config = dict(
    d_model=256,
    n_head=4,
    vocab_size=2869,
    positions='rope',
    rope_fraction=1.0,
    attn_scale=0.181,
    parallel_block=False,
    init='normal',
    init_std_qkv=0.0299,
    lr_head=0.00656,
    decay_shape='linear',
    final_lr_fraction=0.0,
    seq_len=384,
)
MLP neurons of a small language model. Each row is named by its layer, matrix (gate and up: input weights) and neuron, and shows model dimensions 16-207. Each number is 128 + 32 x the weight over its row's rms, rounded and kept within 0 to 255. Numbers have three digits each. A neuron's up and down rows have the sign that makes its largest values positive.
After each neuron's rows, "fires after" lists the tokens most often just before its 100 highest values on Wikipedia text that the model never trained on.

L2.gate699:135097141097104135148132155166129157111114102155047150126141158166113132121127188080143137144137097134174170121153075128154115174141102075132116128119120116095099122129112116107128074130183105109171124161125090147178166161173093196178125089124103151105122112151165059125091105142109108165066061120094086097166121176113152136124125203115142224143083156149080097147169159153137092133140098110150111082078080146131132179113162103182161164154101109138114089152141162200165094116170148132144109129122120130064148115129120169162149113117150136145147141106114139117121127160155138101
L2.up699:107098163114091122177163112160122150102126104169061161148132144129115111163082114122101134131122032112100152162217114120144082116129126091107109137144081121140114128108116132110132135147090098177116102122092078213218173131104115149168179132136071189148098129134155012168114109118137111142099109132123141127137140157105100098155135211180156163113131167101108102134100090152126087097126103130135112122110078154109141125100152088169145144099137120091128127164105144186204130104162135073153153132116086115096128099153132194182119137149174079114160148163128125131084166146109198083
fires after: ".\n\n", ".", "==\n", "\n\n", " ===\n", " \""

L11.gate21:140132105113194130184118154195077107130138184139097121157140158129159106129150179144137137099172122127101158134127093135078123113120138151081177154134132123151163122068076145103209127129116173170099179125082103079142103084138066191166076133133133137115131092121121138151180131098155133167140126115067122037169094107124095164137093165115075131163126182143181169155182195097165179145118148111158063143150090138088150076114107192114145165141153056141102113148115091086092139169127097113080136165085103138088115168123182170102124102151056155141141080172168098131137156151131104117
L11.up21:102177198134173182090151116146120089109123112175140150149175165085174140128090180114145140148170110061115092093099111118091140118140120159132083176117133088115151135175157134076157123132126105135149067144170042124173145118105089136112127129165137117069161078068086039114113132119139123156109083199070148136099120142138123106144184117134094156132189078149120159096163096112180086125156081159166094101097122127087127152119111160137131165146159068080129148124144167126153104121118132173105141104155151136112140116081137119100124064158133174189140122152104114096167185132089078083
fires after: ",", "4", "9", "6", "8", "2"

L10.gate6:073141158152172096109101135079129153123113089084165091078152056163148170159161129136045129095123145126106135110163168097134161055125125129061118088136098180077129142135145159186098101101153082213089117122044110136136095128154125164160102118183095127119230129083059159169153080176129169159163156153143147113134106165139118152135154121132123153114108151096118201119140154117176134158162102063121137127113129122144135138093149102119162153098121112135103098093125082127090084095142134184154143140145117087175154114154187142143123150146142111124116127149141192120130108072133100095
L10.up6:098137097101139167160157194083099117100131114170128100117107112137113108136204119125128120131093057121100161137118151115164080089129093071062164155181158084205151097133129093132187124177097124158077071120126111139168192107117107108130107143092069102076123177111189099104115094132098170163113146108185148130120072098109133179123138114154124105134172096153099115114125140163128146134130162137172128152099095170138223097177186191117148125120133163066124139112082160118127115139084117083062157117126154155091119145110104134110073177102109169165137209146154111127087134123124146171
fires after: "0", ",", " ", "3", "5"

L10.gate128:100114088119115142140172152161112137182057102084163150139112159120082098099139168172090177127151133176128114097116102053186113089163149154088172112166116096104143128159026175146185156149124126132135154153116099091091122074130138170125066133130113133105144161164116068178065134122089136157151133151171083118078099148113129151117103160137135122125113134095117121147069132113102155150219098108086136144123106111159129108164109119061158128142129098138140072125169099122165055125112186161136116078173111106182155068157166129141108130130114166158144153114114096091128115139063094105
L10.up128:074113178161127104131170081156165178128098070141122097139130139099158066090177118059123119137096143147095126131162110108204128138102086076127118104194134114152118188134123111098182143074163134116140131119074137122099116176118109173147104153149151131096104135158156106136154134093131134185128143177133110181148150144147081167114166172111135152092151095109116141142139115160144073114147120111151133104116156165172098095164116151177105182093180157085152043056124207085142143148083170066091142049097135111178161092132101106129120187111161085092108155120083143107124087124078126094
fires after: " ", "1", "3", " $", "9", "2"

L11.gate230:114134178215125151122135122155074079144126082122122093140147106183118170137106176139123166116108092150168108132114177136084090146152089070120098120074170114123130126089148123091157135127119077210083122166144089123033091129168140127087112162151129140117170187093084157133110128143161130164170139118101148133145145130115108148118158129115172117137140137150118127170126098111130152108037148171126121105177162091133147038203106146116121090099164150095145081093165162108149161109108146092110142104140170132126118132130138129149061079140094099146136206110135137079124077161192165116
L11.up230:221153164157119140193154125167160140179106114141117076104148064144210163172120155146155144108088104107087140083122144138101153149087093117145084092131140162162099133122152139035190115094075131155067126140117113111111092131128176088118129130097126121154198116114088154074186122151113152096129132130155114099110132072154092131192145137117161125138138153197098165118133156138086160101163073105129155200126111131133082108101152130103094173149160137129110179105144181093127100094155137146129162162134123163150113129099187160137131068156138123197109209144129081101151142115142150108
fires after: "0", "2", "1", "3", "5", " Ad"

L9.gate468:105135136101180117127140115157151158095087134067161134104177080086065143158115170149164200133163140096151138079104143202165118100100120137079145087187174087067117082190166143088112092126131118092146082139183141133088183166101150109182126136162057163120107153140073101164076134063104154109137129087159140131109144164150163192116138135100105153106100138113137132118057186103138108134143175097175127166099038124114085174193130069121158107105134118152126091155108121090114134159169082125169139144093090097114110128099134121178160167161127118130130085131152170144146079151113112116
L9.up468:105135164144094151177052183118107160104164076140152119182148105193090117126126050153062113160142094124121099160136165063144156142134140120120196099179154141116084078174125153180173154189137152157068103128106126237173132142152133134126135078147126128136094077159147086129131105125119142076100106146147110161105074123064193086123078137121136112135090111103153141087197107102135158177116118085087169120141143180143125138119187142119182127124104116139114146135085102162068156123135110120154129094144138137076109121185161140142132100087170182110128160113151093169140079153080123101
fires after: ",", " in", " In", "In", " "

L6.gate544:142180136177158146177105108103124146114120089123115122131086145083135133132125118107081087103126101141151119090166161149109080141171120099134160198138153116098075104100045115118125157132111113134113146145070142204149152128187086158089162119146140175161133123116146172040099143141150126179095194129163177159132096128125172115106139097128143133095088139092112152085141104111126158148145171165140173141124156088097106130167147091137140127097140080116156145126100124120121132131083093133118110088145108092142163109130212143208179092115188107122099148160103104125129132192112179099
L6.up544:114176137127061125150077156129112173148091170130096112121156155108110085161145094116103203113123099153128165162076138107149114128193060115154115140142083118144157085117149073108147171152122102137135152206123153203154121137181194124136145095194125174159062162112167124119101167178135193183067167147127111116102133143106151120132171149110157139121140105094078185164070086083120089144136090162115139091165123138099094139071104164113082067133097169112143124107114117130172168116123169117147132105081157099113128121084155143094153135046148088123108164095120081090112061116150133155
fires after: "5", "7", "0", "3", "1", "2"

L7.gate661:130064169142078173118083108096090134106099041151162141146098069107153171107123135128222141157125214160104165122136126100179120114125118071084128074171095104088200106092128168197173135071073115062151135092173138151113129089109126125129072159090122062145142115150093068124102120095144188139131127075098087098097162120111115126122139093112171126106100092146090124166091100143098098159122131082181101158104114109105138072091143111142179164122122111119124144123069096098103085137124151076085118109121134143120180116128149058093114176141152169167076085088131169145129193114139110161
L7.up661:097117157088160157160159145139128120107145101153148105122084154084178134149141152122111098134086182120203124142151116144164103156157175101141212074179114107132154080124150149155078099102111067189144088120098064175177121079142128172147118102022162093123138120137124136162104127123165129124093137128110055145062101152074096126115137084117060132152134081150162120117092091149162109113074137145134146155081133121167147140152130131077101154072121044110135130056121157153188092133104117118083153191134194151141156105068101115109119127138128110168126136104110100154083118141135179100
fires after: "0", "i", "5", "2", " c"

L10.gate350:128190145120128120155145165136084102145140081106154083120162131176155179140161133158120175148112114103108156125077171114097075057127097125155144149158047125135095121087071104073108137081110090152084166102151161140134124190213069143055190151135174136093173101171113161126149112112150127168129129107108086120131095128103152135211165171116155182136101168140130091133114097116052149112183133129145131151114170152113084155136129149189174089120197118155085129128126118122104160159097106222085124141176092106142132075190135128128151095152089133133121130158101144115127111137184195121
L10.up350:106095192134103182136072188097078089138091091108159132096085117133119116146195092142115104099133134052178158137141182172125135120093152129111169151148114123131132151119165087083196075143122126132094162108099081133092105140088052159078128109124120149054155156116107153139188134157147089146123060083136135144078093100158176143126174096220162117118157142178080115118172114116092109113129094127161134177074133128126111071167166165113134129100093148081063101107167100118111189107092148119108123152150126111178122093147110148128132185145164176126103100162164103165108101100114148098
fires after: "0", " ", "9", ".", "1", " ("

L5.gate22:083149160118105132130162139133124169137136141086097110111103117127088093096148105123138121107170160087074189126101168141107135144099122163111149141107073126153115066156147100193163093099116130198144123170083054132113131108184118090148143171119155051103142122120041097137140158108131177098135166127152120162089106112112117098078159091113154141081124178110143188105123132056136113153113079129190153139121129123157146185126092106211098038165194150104143149130090131132169111172060092179100090171124126114137095106110113093150135153098135174152183128151132160175132098183155063121
L5.up22:076132126120122131095185152116099115165126083160107136103167140081126063164076103143130184147159105161109151165116064096143151161151160142136144108117146119170095101092119151099157179148054043103116091180093108110099169158119114142036125104063171167167153189165141141146108163059106123132177125114162162074117146130155169127156106075156190131053138104180156096141107129126067113088110157169183155118135109117165099184171178108122120131087152123121104083153128126145139154111123081112133123109118118119117132151133125124105108138111098092110125097098148097136148166143152139117
fires after: " |", "|", " (", " single", ":", "\","

L7.gate327:136120134096113119132125151154130118106123200164187147151152081200173103121133131099178119129145138120142132130080112131142150097136160129097093096092136173100138085210092173097156139145142166137100118137115116152118160116075108124104138125114138095119200142192130152111101143156125088110199077129113186160165115145126171122101163148130109117111087134097166133092041115148131061155115153190134102120122133165143080122102232152159134085125156171184137120093105179150159149094114087132164085082134178134083166148170130131123110100137119149120118157144152179106072168125140109218
L7.up327:130125108153094112111113091114176116094136177125140158149156150150079122111128173166078123127151064112095124135161157158171134132136157108158069077106124140087104141181092162187109128102104098153119147093131146120131137151110078122083101120147115073174211097115176077114126103146175100082094110163121177073189114174117135158106106155158120098129203120130094153082153138123134140172135168161172149180157129074164163154114112095144080157087120148145150102119130159128117149112120124139141090111157191129171200091151090118154072113177180142155157195136146090059104141071111075116
fires after: " |", "2", "-", "==", "\n\n", ")\n\n"

L7.gate207:138157104106152121105077132082123159137103107126100103168134122173137053128116114113189136165176165107133143137102128085128097102091122128085176065108122153095126125172095168129105126130073169130119129128157109174120109130151114121089090146194114080145138146133150144122122197058159156058131126112066219198145138142255144163115110155101094089111111099125124135093092138137082110123137135133113202101138185138098135113131127163093172103191141134110079142134128124092156160102155150160155112120181109125136116121163154096103093126091149152150131121121185150140077108151119096121
L7.up207:150091090212176109173122141159159127097085129098130095129143119099140063162090088116113121157119198129162121094088154107125159114150140159127093122117070127083101150131144142137162107139110111113098127136083205161138155109186074091114168158150094143170136162038116120128127161144187111072175124092131144206149073157192135121199118120099175101086148119081146159133109144148083103104162163128119119155121104136166110165079171156113159124119193164119109100156055157116125109078119058157184083103134062157153148113182178075120176126113095131157076156129091117133167099083138083131
fires after: " |", "-", ";", "|"

L2.gate187:132109126153105082119152107057191101161123131123115210177180126119141118126099097124130124175173163128115131161173119107100075086126087080078153172114127157112068173110174112135119152127137165173120173195130130067143163135164061117139147084130120153161125072171161089008141114082139066184096138089085108146127118116149173135133156139109108082118130159126064098105148097123135119130152144045143142109115155158122095142103117085149133108166119159099105167128126098148124134122117105123128127090136125148119131150098143099074113147101139142149091139144183151162163165151153143108
L2.up187:125092174155138149117124094116156160166133138091114126203178147122162113104117111103116167148133152071172143129146149134141131143166071052169120107101092140140133140104173146100149141104146129155144087118148130118096099097177108146142077111055129162125090066138109082094097106166159042200119108090126153162099169111132152095133147136066096111070096193202108045082171116152170108150133145107101122170173110158091109124108158066147115099156123114110126148114131061122194151068103103160137089147125117117152173207078106111157130121201105181111175175161124122145139066124121080157
fires after: " (", "-", " \"", "/", "ä"

L2.gate666:154139126151136109156129115081111109124131158098143127155135075094083113094169111180101065159161060074133110135162118156168153163136149098178165123143162152080108080093110129107114075080146185117148120167112126131106121123143202107121117132178148113155108119126073108115134133096144133191128169089107116136158112089146138087132131180167125120174105099091151138133138129105127076209151097182147138158104112168173169142145136102157109121143132184179087165079147152103119196167148091116126132148116149121108068083106135076097094171111138136232114139113126123061078101187115112133
L2.up666:095128207151081145128119108148119129121162128097132130125070165145129105159108074128125109110116067138114121167144153163110155145146197067104138102077169115085132135120121100096152124081102107157147178101113150117109156122138158106195181141069129131158093089166126110042124110114067182181102141160113097122134183141095125173146173170148118117109082158172111039138096105161150104105142161132154173081074100135108117133166178135166131155141097134155128160128090109182132107085163050171120110085103071121104139076095161131167091126197109087121131155162149076121156165182101133162
fires after: " \"", " (", ".\n\n", ":", " |"

L2.gate615:183091131108124160133075116074106122110159109158145145172079120142103071147148147112147148031139127099130137154132135038093054184127176110170121175155154133099140100186094112144168163206169145137171073074097081091088140147115087125084057154139113061164116136177116159055129171099137183138113117127146164096169138170105166130121083125170134138068117178098125151114182132099109148082107128171123107131106171130113064127166143143148090150108130106099121100143131121122103161129117107078106147111174133110119102145129167144094152037187181110135121132096081093066118149138132114155
L2.up615:115131121165138170126157156155108149104112168084185116107110060145163132104170154105173159163142084093093138083170135133181135069129132104071143103158114215123114113120109101095102100109076131135103167159131083105111156090107043161143112111190142137138160151137099149133175113146140143124171120143149111098114149170110129101160148136073088158143129131097070147168114127119154115135122122148125164133125085077144098159101110132117163108183172133025111084127116140099172117151083115174177155149165110100065136093112084117120178126181073125131138163190136099139136084078052112116
fires after: "1", "2", "4", "3", "5", "7"